From a checkpoint of a small transformer trained on Wikipedia: MLP 1344 GeGLU.
MLP neurons of a small language model. Each row is named by its layer, matrix (gate and up: input weights; down: output weights) and neuron, and shows model dimensions 128-383. Each number is 128 + 32 x the weight over its row's rms, rounded and kept within 0 to 255. Numbers have three digits each. A neuron's up and down rows have the sign that makes its largest values positive.
Before each neuron's rows, "fires before" lists the tokens most often just after its 100 highest values on Wikipedia text that the model never trained on; "fires in" lists the words (lower case) most often at its 100 highest values on Wikipedia text that the model never trained on. A number after a token or word is its count.

fires before: " |" 41, "–" 13, "'s" 7, "." 6, " (" 4, "-" 4
fires in: "1" 49, "home" 11, "2" 10, "3" 8, "women" 7
L5.gate256:119108162137177099080124145126085076151146177161123227091079180104151071122119147138052101149115173102147115192121131097070136116171128083149128129086137136099057144141136152151135150189162132121116127086135106142112120144159128092143089157161158096129079056117137143105088106148139144116132180110094142156101147153127148148053193121148130079125154112155112103161122131205116123166111086137153140128105115143158088089124115114112130189122167091092093132147120100135103194122111124110145112132097139142106112114128102131089122119140099128109179151143099133068162073157074152123150126104120142160130117137127124184168080108121179166168078185155163131132114150129126120114146123112124169126118115147161141140121118118098167176161096114150112083100079107139124126123138126
L5.up256:146141105090137103136112114087110146153152094146138134128106150094049057121122107151143152146141117180141176145076130097120064131054192117101082149052163110090089147146135184060169156124123179075092171183133138128113158165044072129105112128080144111138154107157125127100091075085092087113145156129152107185125136170138161065123124152115133168119123140099094065100046168169154154157179075094113144130107114163091056154108121121172084144071122128175157169103166127117128155146122132089193127061144167155125111134094113172144125093152160149105136174093125102071151143154116105102087083132131120171130146124149195094103121130151132145168128149105184060158165102164149166135115107063132111069189113158114164114117133244118120143138134133128124126156135178042107157129059163
L5.down256:134160134072153179150084127091071104136124065086126113146083150167127142108094157087139186145131141165098095191064174147107099153087108166198116173185116136182157117143135141236168164150164144120098169114127164061116137123099105118119146083145158138078139161082149105178114117176114150127154105165154145144165139118098138138117151111111143099215071150172131153089152133146114176099166140176122095075105151098140049132060087128133114060213129090152142088087073083097141179124088143112112057181141142160070117138129178159156060125085091137055124151103119152109161150189155096087166134076106153189136140119135103087117113121149118151116138139122071094116081122146096135138126106144104162095158153130183092105136084214086162076163141145117155129132107174138106090121184151

fires before: " |" 24, "." 11, " medal" 10, ";" 9, " medalist" 7, "-T" 6
fires in: "silver" 21, "gold" 14, "no" 9, "bronze" 8, "wu" 7, "clay" 5
L3.gate636:173119117129108108144152099135105146080098153131157145132113124110115060167140128177135134092094123165135101083085102180153092135145115155163143079118043113186094127202050124101160191144127098120131137157128186119149158065174151106119134085111210114132150109146143154164093108072117186089147097126152191138122099143114120127115143149145125102140155128109034109137116100098103125196144064102106126074091125107071140095136124085153138135140164065111124140146143171154105166122169105108146129171193147105150151082116128096124111100150126096163116091115110105135084039176063099148187147102111173071123103110120102156153154104107133095146114111208094107117071123152137122088103101133146126109117113140147173080157125180103098099103122146174115073121057117121124126161110121
L3.up636:156107126040020124183155136123129107094104172126142120132195174167119110133119074115132185131123170103177178135068104084137101125121150115206119131129101155160103100112097109062099129132074149140101154136144116103147081115159179139105121082101169119180159110092146106111092115143147153167131126174145124079110100122079200180089120076235127131168153104082071174067117047123096067121146095131125093100101136133093156122162163153145117195124135085146120172143104080112148119143128105146137118128173117112094206057165145119115120105124147108179091084160119128120143103103158068120122152135164168116095110127119153131113171110149149081103141113185147130112146096207120167162102145099101191141159143118126158098172182155109121094096110103157123080145148105127146133124125059
L3.down636:109139060120087108090107137134115188101183122124146112169138105137140155104113077113118140111122120151166161148119140103108090094091141151151107109157104129101143122111103107099101139158153194114126199088136127137158181177152148136092098093128115160079142101095151141130142125133185106164116130105191111131097146125113168090105090122158066142122147189184121080103155080115145078084117133159158073154107132131129142120128124132124090125119085170201107128093151194132106127101141160112204086105055119155094117122126065122084120154095094098110167158086138101146129158127129066118088124124177181130128138123112146105103187212180161136077076113108153140150120125064085070116192131127114152118155166152098111179124190104160152065092102141111190061069127146163118103144128121

fires before: " " 41, " the" 17, " November" 4
fires in: "on" 59, "in" 40
L6.gate267:141168101108138147127128122140102151101169118152149092152101162053095101145066080075095191135157143157118155091109118092170140154153082095128128103125094142138117142150067166108078157104142172094166122180174144119143164085127104145100150153106148108121099159181195114119103102183143139133145139109193131101133120134068101113118088159107225111093121054135082115147133128113178039141130158107156052100103101179150128129075137110115066094145133106180139135114096131124135157137114193128151106134204157171217120121119126155170072127145107062081135076182127133125083091125128069154179100093163115056108089132123096184140118132165141075172103113156132117162172126142089111070138143096088125099122159089091154144155117094102141147178180124175176139142101108159158143138188076
L6.up267:050123133138128134088145137127107070121170097126121092166096118121151178143053166114084108160110094124155108106120062155085149165177129149118104131096105120143182072156148088197151150139167116165124137093098157158187131137098150161155127105090154180129123152058181168149121124111173077104118064088134117190127115115157145155085114164124150139127133192130141134150137125173078110145204148096134122142118074174139100153158153071099130133156155121157070097099129154098119129178147130114070109140117088145127142117096132125129147053097109102128101173169125188129145150201162134126136139106083133079129091153076121188165122201147114136111112169144107135094078134170163049080105156102137118077125138121100086131148127087167174150109173145181108106122082142163086138171113124
L6.down267:171129129091172197184107087139119103139142090070088125125162174127134113167121172119123107138085135119130149143117108136113160114171087135153180160126091101159063100137114118114117137155156139116201119140129136101076074122095122150157104132144118115059184113161087109115157117192148140120102103109130070127087118159101163084163118151128143093119158067146106130094126052182085103130150133139101132123113070101168122170063126137094124057116151169115112114149073117153111131108105080149167150160122112152171072106143148199122135124179152148140109175108100129109149191132134117117132145101168118115143141108106089145123069155108116137205111088186123100085119156138073131162143149145103132145108192098131213119165139089141074148108110099147155138130094139168174140108171110

fires before: " " 39, " the" 15
fires in: "over" 29, "about" 13, "around" 10, "nearly" 7, "than" 7, "to" 6
L6.gate1198:117088119134157126096136081151072131084177184076171183116069122169152107136160163112121092150156097117175068062163133136122095132124114168110130115150150166147117114085113157107147100124125132087115106093079097093095124155148092143090109118147096094133167177150133153163102154134101126036155136090182143175071095097126091141083115121116123125178108105106117156087084121080172155156116044160150087085081124186126153164124168129091150163127148102122128190060098094118152223143154147094149153127146139174191122097117107070084132060110133142107179074119178099106142093156137136087131111173119124058118129141203073162147180145150100134144090108164184103089155125149135079099143144166106131162058143115135068132130097184115112175088078184144151108126112097142144137056141171
L6.up1198:133161110121075095136134058121153108140163177126150159118153114118117104209127149136140138144085153123152104130113147072093124121167120064106164093148158179093098114139098084174139136116173115122109103079163107102147123059097124080124063055110203136097118141158078133167071177085057149168156127160128127092121125142117143151174201089164174131144178155080172117166105116059105117091132077064101149162122138140124086173082122081126117119093174120129147152172135180161124134111062132111156114178171112151165109120091151109126113136093131153113140112107139105114135115142150083136147118148125136176159141120141136168081123149152165178155133082139172159102110089127104134133137125057139134120118155151207168133108159115131084130172086035108073170105189103128112092093155104
L6.down1198:158106147175165130102137130198105081126113120133109130144120158157140118118094160055160134162175134120171094113145132150113089128138117148116179159117113126050117097124120029139093084163103117079085095117146100108109114119137089149117067103210100141123149180134115100117144112088103143104146189184112109148151127126117133126134116137137152107092157106130108167151156147115093139075179112134108107183155139153129126131129089111148161196098134089163118121130123093094057134082116114155117106168085082189161101140124085175058157079093128170132183102084172147095209138176109102110151094121103120131093115087179111206124197107119102182168092130178146106123080086072171127090128098088151136158199140137147074170110081169075051096164112130141124186139141147099138129140105080

fires before: " " 78, " the" 6
fires in: "in" 31, "april" 9, "march" 9, "may" 8, "january" 7, "october" 6
L9.gate1052:164167135149143149101151116119133077112063156125136088142104095117149112182128097128092156105140123164183121134116130106120153121159152102110094199093197121054179168124128168198145144149078075081146128149150118129157154130155128173106110136152186135087100087168100135152132145104070202076132167149144183131120130132171126146114130209143160152151148128125130144125091136137125155152166101136130159155088094157205136167084113103135125129111178126158144115122110114153120157097072166127112207141118136108083087154066169148144038155079107081139127152128066194098121092184131077128161160088104118127081118101122130105179131171168149107119130115089099078105107183160141141097130181118133104146147133091134149134187122125077096174109121119103050140104130094091129184143147174
L9.up1052:113113148166062130118103146156148093118143094142123108072097105102111137127120130108107110116126115098150069137125136164102081173072147140098146114180126179075140107180154054206101159105128076101128161153169154099118101158117111055127159181127175110075128139181094116172140149132112090062162127129048139102131091193096123157114086124094147122142101101112146117139107155178137071111103164060154124086112120132172105117071153095090134073103120097194131184126118095114154138143107118169119146100110199087146130130068114183089110185139143150143135142169098209074117145210104151161145157128091189104114117096104078129097143124127162159214155154140095147101129171154166077065140105134101137132182082091156095124087097123135060092129123102165108082112146113164082115139185082
L9.down1052:090135109187137128143132129100133110108159112167089095119136094098113121140127130128134084090135106151126109168144131093088111180151136102117093168127131130116183132118132141210079153148097086111152075121124099072158146111141129143135133077149113136174167156171157099158091112145091130136150155126057150140085115122161136132144106144073106164141111127154118128141105132127078145162070147120116086156154121118172092168087145153132149113083128149140133123135119123063098178178062087150175132125064167152123120173084146123136098166124154164149149160161145145146135131216082185175113126107105134189120150069139115179087130119164175128156090149120135153119149195136165138176103124111183178101180130146138087075173160170133166127042164128084087128206089113118152109143159077

fires before: " the" 32, " number" 12, " a" 6, "tal" 5
fires in: "at" 82, "attala" 5
L6.gate116:117146127142191145101153206128065086125156063129130155020102101150105063105166128102097072150105178099151098135099079172116124167169123109115134133140068161111080095087130105092167175164150131135050103067117123163173102079173191120130104206189145167094091130157120139152193127174099136076108118115132152091167093085082086129092115118146100101117101122105151117176114090156177143081109122138133147132101067079084153145164193157094111099079136098142192142163159168120181108123095124134142089096096090115136136155102168163114150159145076114095141130101110127083114132153122129106141112097120173113150085133131108095120076110091119140112078115125086142077105171173181120172097173192133129141058103151154101093143111127059165124124150146148036157099081084138149083129139140
L6.up116:155101078057085115068168127091123119110139157141126132167172097115158153096070088103138229195139154132157158129170166134104128132159124188115141171087146178103096135154192158074144107129130218153112142154129167151133182165109091121113114114121132098135142122142114092120154139114162118086149148101127112093143171081149153187174129073138123140132182135082127091076153084132145115128164107154098097127144126142141162156102159125098094139128128124151103132129139167094113102046150129153159088103089073127148140103172129116095125047080153148088144139152129135082152119172176100173164090162142068200141147132160194124104096161150157071144115162175073129093132078121120098123079124115117150085179144155160133142078111146141129117147088173143123134098153078130107129103074142
L6.down116:125164109117133099138155162136101122129140105107146155131130127115121097137157167194125148098110178161104136175126120105094157157102116122114093148142141104147128141121108105105126161138171104059091142132047069126111095089133178106163085118146106148117117177199124168107158167115110130081091164138099131153101084128134079116095133158082114179152107134149142068142136182112194114092104127205169139102158074155062108119120172153096114112122168080124214145197102146121139074103141137085129112132102117157175059188077125154153143182122066102098142106105124103177117089116113127152130143130135157092097098176119075113092096068070127145154094143091132120081135150128154161170108158119133129218045111137133128114137061135106129085117089092132148107094091071112121079190142064

fires before: " " 68, " |" 4
fires in: "november" 21, "october" 21, "september" 13, "december" 11, "road" 6, "february" 4
L7.gate793:151165119127125125146158059104118101042114171133158086087155113099133102099067080175170146087122082143112151133094087164108154082124166138100157138065092209080112094136097161125149136120133111135098111144134109093151074110129132124107127098094171151165108157074116121102123133139096141142127160122134144162118142116121142112101136156163138111187152106100083109088165074135127160120110114092137175071085051149130112103167141066131127105101167093141094155109128184105166154128154147142136156137114179133152146139077138143127150093127151155097131125128116131090045098153107132198140117183070153076137115065157136083109111195109153119147141167184147072133142124159130065141120125097113133119102129049117132141111139138127120143074138168144122150126137105123147094155133138
L7.up793:165131154127144148186149099148114138082148147116083083123119081118128117066135064106170162085138088167154162135113109140074135111141191101111120099115150145070147074160113166084078107115112122150149107146117159088156095133094160110177159127098073108145148104048095157063116187122140168176197049188158093145071102170116185088162114119102082149109171123140125199148149171125132108125127145155106167106138078109116094157135148114102100125149128100118136115176120167124175171148179163157127139080085153110187142119090136211149128123088143095054176142112164113108132115126150132095111126182097164125172087117101141066113186139168129169113096154167149141111102117150097141145167133124152141158123156181111127162121169158108168103135067157089145160147167086144168069132142097
L7.down793:188101132116139150165102184155125175190138151114092123143136132168144130112099140131161105106112186136143159127111145119077089116106133125158083140149168129108134125104178157060093104161157178094175134131067125107114157167106092114147126169133091114160166115134154114142114182117161147183071120150130117121088144093194175077088114136142112146092131177146160179151175155133119108118156108170107106170166138119099104194130155173141155108148086143112147128158080156077183144102159137130152120084095079131110070120075119188079167152070147091131181110107189121154154157074108159104113138155146113126174093130123123075248099147230127102109079092052130155135063138118160202138151106208111111139145072232134146137149169157140134133211144123092135118098129169118105106127130077

fires before: " the" 44, " those" 6, " its" 5
fires in: "of" 88, "st" 7
L3.gate1098:106082124175110150096150137118114087146160123094114146094126088125135057120145128114116132123094042167176094068158094148156144099155125057077153197152116133124200153098126135064135150128164137156127144105120138140166095072143129209146149093169098139171093144101137120192086147144122151131100119109109185145120137133158111172096111098123142117131124106156156121146159141093114145203143058082168150130126138139087129109146161124136156139171135117171161071133112131188164180176147135097130115175151097097115145097119087110068117058095138136079208142131183173095099131106155091099083131061146126065147174093141135127117119130117126135137098103137112143131149084143134155131108147110144114089145139166167046122211117141156098169114144137133112087092103088160079084176101072
L3.up1098:130086133158088129115111123141116170106089177170125126122123137146153132170115141120153094137110093159123168116150141099116191110166124098161155181207135118164128134131118136126128093123196058162151087095079088153124141152198112117170164069126116105148127131117177100124136152078103120150094124150089138172142190183103092127169142133147117153133105124131129142135110115096064090157074062115124156165122147109121112170093156134139136160127107169117086100181176123125068116133109123110175160222086191126188114124169129121093128078110175086084152127117100150090077127108095181161125156125117100209121167150087124091126088082125169190158114175138157191130122132075074142136123146146108164083154138084161128135204131099113170146124140114160116182100165104157139191117116097
L3.down1098:165090063133092102095100079178130165106110137130156160120148133133114127195074118138179066158148131171103096131178186062121105167118103144144141103154160118206138150168159147189177152091098134169146065119063101164088122156178092124122100091101130079175118147169143119095132065140103125159084194121114146168190187170121098166163099190120085138121088145111115149110144174080090107166142156124164142139105116075135117125115094176127105082171145114066131165152084101154096058115100079128169150161107132127168100142152114131165087088155175086140175103074162090094145119171103153147120178100135009200142109126108140142128112118068145199130138161150122073128147140090161112107131172137115137073104083049171093128166138152123175144118150065137148181093134119145127142130158090

fires before: " " 81
fires in: "october" 18, "march" 17, "may" 16, "august" 9, "april" 9, "february" 5
L6.gate1153:105160100123233137172090141175114131105125088081131112110107151105146058119102126148055154143084120139177153131164128121131208136109171109178131152146169152096077123128124171182092121086117082158137081145148167109117137118139145144140119122134132123065104132141173104130179096107116075131168094195145140105104080122124187108110172123167101127148181064172127094179139197124126205111084114144128121153111142134127092184165156134130149147172154119170131158133088084115166150117128157116121156105119118090143234075116140117139085097105170081055121136138154198119083158163121133137147080088147098121128042140145098155157079149145125115177161165179067126150077178176138177100182152096119144142135139127158157126150154145135088130194147108115139119060148135108115167176215090
L6.up1153:122124182101130144137081161139134074112169118116159113146099128128164131129190108105136093132099171168107127152141149084197161119102108134104108110158139127076116101096174145100052059116164176146102066186087120143160093083088162125200137154113105135129105168140161116140105156161142131091105173135144110171106162116137121133130127102119077163136107139124142149191138139177123107158138141138126079119137170124083109080081110128137104180120083134149119124178112106124128164140075132179126187111157180142082066075175132143131150174180140089173206116146150133083158186138115061081130069152154112065133173156150157133080132067148117152162109176123109076142175117188156121129184080099178106134075112183116142156055130083160148122162131074120137164121147099160099123120095064
L6.down1153:122118109132116135101116114067142160131102121129188152105105118125104115127147141082171134130123122086099083111135103161106103148158077111122145126110117095197169144100097102115132150170105124081130147112106099139129131163131100154058107063109119116108158120136117157106173172148158116098077226085173139105157162127199142128155145132126142083163125167165133146055140096060117099134137136060103134114111116098112136118125113116095132102150128106064149154154137081149174129181118113118118090113123144116116018159138121141112141165106142166154134117067142088123144137144140134123107073138131104125163204126092137072135137084126145149092108110109179124128143159095117097168117124108151102096123114123137085148125045172045127104064144147107166131186117114132170114122055194

fires before: " " 46, " the" 7, " £" 4
fires in: "to" 21, "over" 20, "about" 15, "approximately" 8, "of" 6, "twenty" 5
L6.gate122:132111111156140089071171094106154081126120160122145154128127163106177079097070130123162101133146108086127125103165158087196097113088156150080114141119069133108101124142171108126102110132204128126128142109142114144131142135149181113085127088220115123142109182120180110060097147143155121131118119120162152142115072104123121106120138152168097141126144114116105143113086146117205161120153082084149159125114169114163168085072137118067107134103153134162091165124191129046169178144113191130111120113156056124137201078102113099099122115136107141100150053073130110124103142110106107180193014127068054134110135130171174175132144145194159138144124076167152081095162167163072084110099122121092082146167105120165113127122114112165117135163133129103135166072074121173168109113193138
L6.up122:144082194125074094127087166112157122144156127121151184157129135076152127147148183180208128068143110183133120198067098101124090109121137127063114134175146132126076121121190115137167103137125123175131192116150168133146066099111123146026101149141080121186094058166128170088205131159102126094133132148127137110151196173138104154109158103144107110135110145086088105144144126136154179121137157132093157110147160170127095089165049174125104109110105167212109081148138106161097148107111074120108175100069120161149109150106157160136116142144116118138158119092132113114208141132053147133208162213144107135104120130087128148154089143141147160149141120145108142080139157195142086135170127118141139057127099151167073145082173102122111090172140160078125162135131111136122077156082102
L6.down122:143105150110067144130131155136114117129152141109182097145092130119132158130139210148174095156145155141185150094123190108077154120164134142116180208102106154146136148135149188139126130164162123093101138139093138082103157109171139134099074133121142094129136170130164205055143137162089128102139117124139121124095162124086105087147157129097124184127201087084128133106144196064111115134189132109090060143101135127091101137099109143134151155111171174097161070121132164149116082159161102120105113125086109140141060139132115141133119168098144087138121162143155117098182176134188059087102159158119195107121122131059120239114187161123132159128133128156096119093126164075119143137110127128144087119113158170166067178124159130138150126082156149138096126101080101112109075128110147

fires before: " of" 61, "," 5, " in" 4, " for" 4
fires in: "university" 38, "institute" 13, "academy" 5, "diocese" 4, "museum" 4, "ministry" 4
L7.gate903:140138127072113132112137151142102153055139100158130075110109123069153108165089151191138131129073160134119135154169132169128170112136118094214122157150112112134116134169106136171148145093175128150101149071101103158129121137130109190128114139133120155127114071135093097092096098184106133140098207135140160143143089152138095115121100121100142055137147097171132166076128117130117176099055088143143153151119128109084055152082173131153141107105169145135098096104152114124142139140126085130116166147113123124154073149105155098137126155192120123145091106121184154070113129078088133115128121144199176145101078113106042131154074122173151121113128097129154103109087120072088125115128127084141144155105131116116149076116059129159155130123113092123116106097150128124099133143133151
L7.up903:149116075143145161145113150115095134118084119143136100167124109155114125096112107174130173117076181169154183186131093098118089111153110178089113115173179075122152126134103124120121115104118136154129110124081086102122097109096138113124091132168145176212150135108164178164167106103131134138097126142113145138171148146118135149175149101097127149103133161180103058087168182136142147109120141120123180128145088130106076146155095098095115118074105100097124135154116079108173143150077118160143159081203181077106113119110096151094136191118123158162100135087108128128146181098050174094122191166189169148136146135112108162126130070160101143112102114089164164131117122118157102085127138149126154105157148159107111139123084146067151091090114092159079097159162145165064068118145060
L7.down903:120128097120175127182098146124139085167120116119120119150136152182130180133135099145135186191111151156124085131096117159141114123106091180065161085106220083142135126153118081081143055169081128141078104086165139094141132109165121091130121124104144107137097123108163161134135175105153123126104059110138098109143108122173178147107137160159097190100122145123131091118135154169146179103126138139106107112182141150103142115111139119135137143168115085127115193120130104091112086117081167132169073108147154081134096192081108155096121179147168144122083184092045145182162178130108093102065102120127204113149171142172087151134190142142102138139098072117156152124166135147141147114151156187155097107111082171130077106130128189061130149118109098168156137120132131144123121114168093

fires before: " |" 65, " |\n" 7, "–" 6, ";" 5
fires in: "0" 93
L3.gate173:132085116179175130134120158083112119117108173130133141134114120127140119038134089114142129142092111191127112135181122126097122086171122133142144162156067127187167131110145127076124158127151170124124137090162109170141154116093111105146127107107192125129088169061186094121077109082140117169126098116162155121121127107115124156135136071055136073116126128112116048119146091145123132104166120100158096139086194138037155083124163092175039207201154129160121136099175155165115150178154120088072104126150125098122161106138138152133161096134086179114125106133082169110145112102115185143143112109120059096110100157156180174114110131075120128144094199178069156119056119101142110153106124135142146086147156129100158086118140203169102145110129124153120109115150152166134098124131093
L3.up173:182145148175159127136151130201113113141099088172134112136185103097180142105132146138141155120117168116149114181067136084121086147097098145169141112105145108138087193139138148070087211155132125097076171155082154141118139120161167169146152182135123060103159124120128095119125154134070133100074149139062138177174099151115131115067110152113095166147142163120161123110124109162132126127089166083158112087127127186081154055100140034164135150092123104075119164135191136082124106122128116099114082127162126139100108120120160141158098140095187172150153114125129130058124096114099110063145106098117172148143090154165126177081165115128067136094106195088120140102110113120123134186108117126129121070084120111091108026046133169159162116115143165167112109145121120127083124205102150
L3.down173:153095108110096116140106190170103116127096148129158146155124110084215137120117111146144173084116224147136118117098114111089150103097136132170143145113137079083140137081164125143117164200109113137134187110084113130142144162151121156150128126148173146139072042143146068113125112143166150101090191094177111145113122125099136112123106144129219178160091150073131080106134102158163106127179100123132086123111163115148100086102158085156100153160120120151119145148201100179039114148138154095116079106114118063137151120097120108138107162020159170154113105136151100055118127113124154070115087123134187177091128132096073131101154187139101155100141113146130102114102139163148082076045139112085110074099116088087127122159112140129154039137055142127102056151114121147151103136133113

fires before: " " 68, "6" 4
fires in: "november" 25, "october" 23, "december" 22, "s" 8, "63076" 4, "the" 4
L7.gate262:066114125152160136116145102207146138125201105053130127105128150128130121107148130148081140145039097047141126096117113077103163093196090136116102184181173136149126175109085127126116125099142128141160166093119176129128105150152097087125168105151158150165163174153087138167104153159158126105120175055147109109157168163170124157110087171135114119132124089082132138161150102168081077155129094078110107137068152142063082129150138088093190124105145101162131154134155141126157175114134154104122144167081151167153135136113121110135136125142122121069117157136058192113073090161103075114155086128173071102157117119155104185194138134175102178159110102210188178126115115159137122122115109099070093120154138134191180127071146128116133165135144189136179060108163084114076118140179146
L7.up262:124127150145184088125141088171071124143141082138104058135082139067157121149122133161130126146128167172128132128128151068201157101200128127145105078128174106120132081142088171158119157142099132104123124109136126128188073126134115112141104150162152170167115137105117075118099130173162111189147124158110107111135114118065158157111154074070111157128215140058093127160204146147120097138105149085123053114150146086064114132138137169136089132098132173126153166115167115158132105146073152129094173152159125172085124083114081175089093139145130171145120134166138167139185166103064115145119133128131173084124066150099129104117102167137121142159129170151124117188125104173156113052146141115104080110188163091092169114160162115138152139117111142118106125156205130156103129154131113
L7.down262:146133174109147103184136139105115142104116081128106128059119145110106140157096087082098159104103123206106089154159140085141090144151090129159147125137173173091083121188062075160128104124137089104168121110186139114162087155133119187167158115131138184098098134160140148133086126169082155137094198180095162123142146079111096111120111107137109094127134122149080115169132182052061158098200171088119133088177110089156170081078154130110086149132155156120155210094122068160136107107110152212063193118143156160120084121099123188143153125144126134137148119115164116115158186141121137059134141153111107141175154097128108074116118131108159062188156125137156098136166125122138141111163125124118133118113134123151106105154104108179144118111149126128099167094069145184181111113179063

fires before: " States" 53, ".S" 22, " Kingdom" 9, " the" 5
fires in: "united" 64, "u" 23, "on" 10
L3.gate1300:119107096132169160131143120105153118083163145071102131097130212151130178150137114065060175201081124113202138111077066130077188120159109175167107109183111115111183070080084093171117177108102120147139112136172176157160081113166168104165174086122164165108081122100151114194105119115140180177052117079134174077082087129149136145126062137146182121115158110126123148126154115099160137075156154147121133134133099178168107126140087121143154099181128186175169088104150177101173140105166092106129143144117138121118103108100135126116138114173122084110151092136193114163106156149135136134131141057133172130152132090119172163128106107095182088116153169178134121107130128086134123137104144120141138149140147164147097094101104090161126115160124152120101127164126134156170140132125120
L3.up1300:085069110105106158088103126141133156097159155101124066133073136101109054127183201149149151177182144140137154147185133144135151143103119086102101082136122142134104179148145095197098115146116119083156090106161071130162109148094139129118134176166114131120141122074117070141143204135144145173162193191146125085113121138136118150186101075176191084136135072151134136126136109122193093143118167084091107091145152048184091119152079099144114118153127138131193090078140154154112199202154113110091131133155152114158064127137105176087190126148200130108157071169143095102178150151215123184164097137165134099102163154148153152109078119202094123178126118121097110127136148155144124084133113147189173152186148147155117150130121156111120107139119152150064165121088130121095140073162122
L3.down1300:105096149090120126131128107138094094129143165063114135141127117145144090121109160194123170101110160093118107163168142123098124122158119109155091100146155183114104142177210035181132119143135134133112162083147161174174105139143168130105156205099115112142160093093120108118122155105066124133147065113101119057128132149175107144119136101106098116142106147132082142087135125109095186157094146107112109191083147150143145090139129103084138104169123068129164093139117172126132162178137129140120119129110112088117137167165143103138094118175216154079097129130110136080098115131189125147098155150167162084153089130084146121044098114133108149155106179161081160083111157076104132127093110202136176140131093120172130144121154084131119166108138106144097045138133125161133181106126142

fires before: " the" 40, " his" 7, " a" 6, " World" 5, " this" 5
fires in: "during" 56, "at" 37
L5.gate1210:073156146142079132170164103193115126138127123122114153119119116069116137179090131117154132077070098106116094104102082162124105133157136165136134171188082126145167174129151111104166130099154085150127171169119087131137137096092081139118137154140121134153124107154148150112096172161155117109061129142135115112100177045142075148124171172080084136099124099084101140134134155178128127125161100130186152087132133113133122145101174133084155085088160123201124137139067092166087115095147156114133104106137128137221138137071095079115052081125098145112164095122106150140163104128105075134164145067130062101105143146163090156090129112132110078183113012088125160112137155154138098114128147110115083186127098101142079133154117164127049166110116095123132129109088120112102057138123134
L5.up1210:090066140156163143098103148161125130101080119135127116101196081149156099115148095159070143134153156166178124070128150095130075170160106083086108189095126140086172090099103159112151137157098111115124094068145116090087087131121157130125129133101143111134099133114142090198139145091170132108126053126179127062138096117161143125079068162128153116178161138104109073147141108105113153108170100134117135092089138121166103184153145093097093126190157075135177121125128106109114144119129142134152131141095132075157132126131112143085169096151080127129085132138132115080158071196164108147183105137127143122095113161140072098127098149196139159151048208122118062133168121148121085094152193097172131130116105155120139090139112108086157134109147093111168137117082095115155140152133133
L5.down1210:071104151128144155154131090168126158136114109129133142137112160105123143186096148112115131088079092084157119091114072181141145155161120116116128184143132116125149142129149106089123164133118078180100191184126097125083173070138034075085131122130164122161087136173172163145122163134149143127101184132075113127094138057106112135147132157104118102144162134125102100097113132179132075091152106160124113084138137141158089149099147112050139118086148120173147141096108090161119130074100143113147078142097079104175074166081116080094078059119051124150140136168111157139172130117128090152145136097121066111140110176169053102138128055172079136205108041106184073088143153122129167129171111101109115185111128129148133158147126142157104143107123131157132165145127152126108124141187065

fires before: " " 72, " |" 13, "," 5
fires in: "february" 23, "january" 17, "november" 11, "september" 10, "july" 6
L6.gate592:139111102159082154112190125195097114079140129134178154110149098131149155138097125180151107162189134166064072140136138115116086067171093110108085151143115082097104157155134128098145165115152105148095156124076170120128126132126132115110088158189148102133165144098152160079122144132149076079163167203202166098107214108139146171114112131070110142145188139127130134117170126163098111172146085125151195159057135174148062110125107137113100171117162095159111127088096154136140219154122110134140178078136174088084175126128155126136128062151101147133119104149113130111099077106106179070084121161075168108123162135171114140138105154156095164162086172135186104111149140156112129111099172107060151131115093121144169089086081132127117144090125116111128065140105165091117157074191165
L6.up592:144162112153082115132148237201123074149120172112141163069168177138120102128062157147093145137117113166139137099175131074122126144090151114103105136136174131096105128183150172133125176118124138185142108135149187108160116102112193191140119135113114152155175151091143121151151205142100087157165108128137144094089141166149086133161150110067143167150134120138138163133103050050122125109117141074132180046119082118103174103085089133144144104099143161128100090128079140133077131136056099127095173147108169107124117118091180174159117111114126112110125127117146216130159125102122093123175113121105177140121103150090061112163218189219088150156126107184107103109113132180129124150158157097103121112139120151125126099087153149054098060128134121136126167150142097135124088122137087
L6.down592:123120103078149153133109163118152137137087123219123154082157173155140125154114038112170133073148204151115106072103114131120082138117121134137154164193183108098143128128191131080131127125056157135097113123150137107137147160131153163150132112068142117172105160098169131107073186146105113104112137161132127123131137143109147118146095176112192142145170143122091125128129137100096068167178138125143107152197099100143138093091076154130093134123098133168137095175087159132104103121138162146150138146135116128113114129152122255144165100129135066173175136138146191149118132105090113124249104132139182107075127153151084130160133091203126159128077130158134150126077097143184140088124162158090072112138133164167127188135127127076163063084118135136164127107102095136083104133155163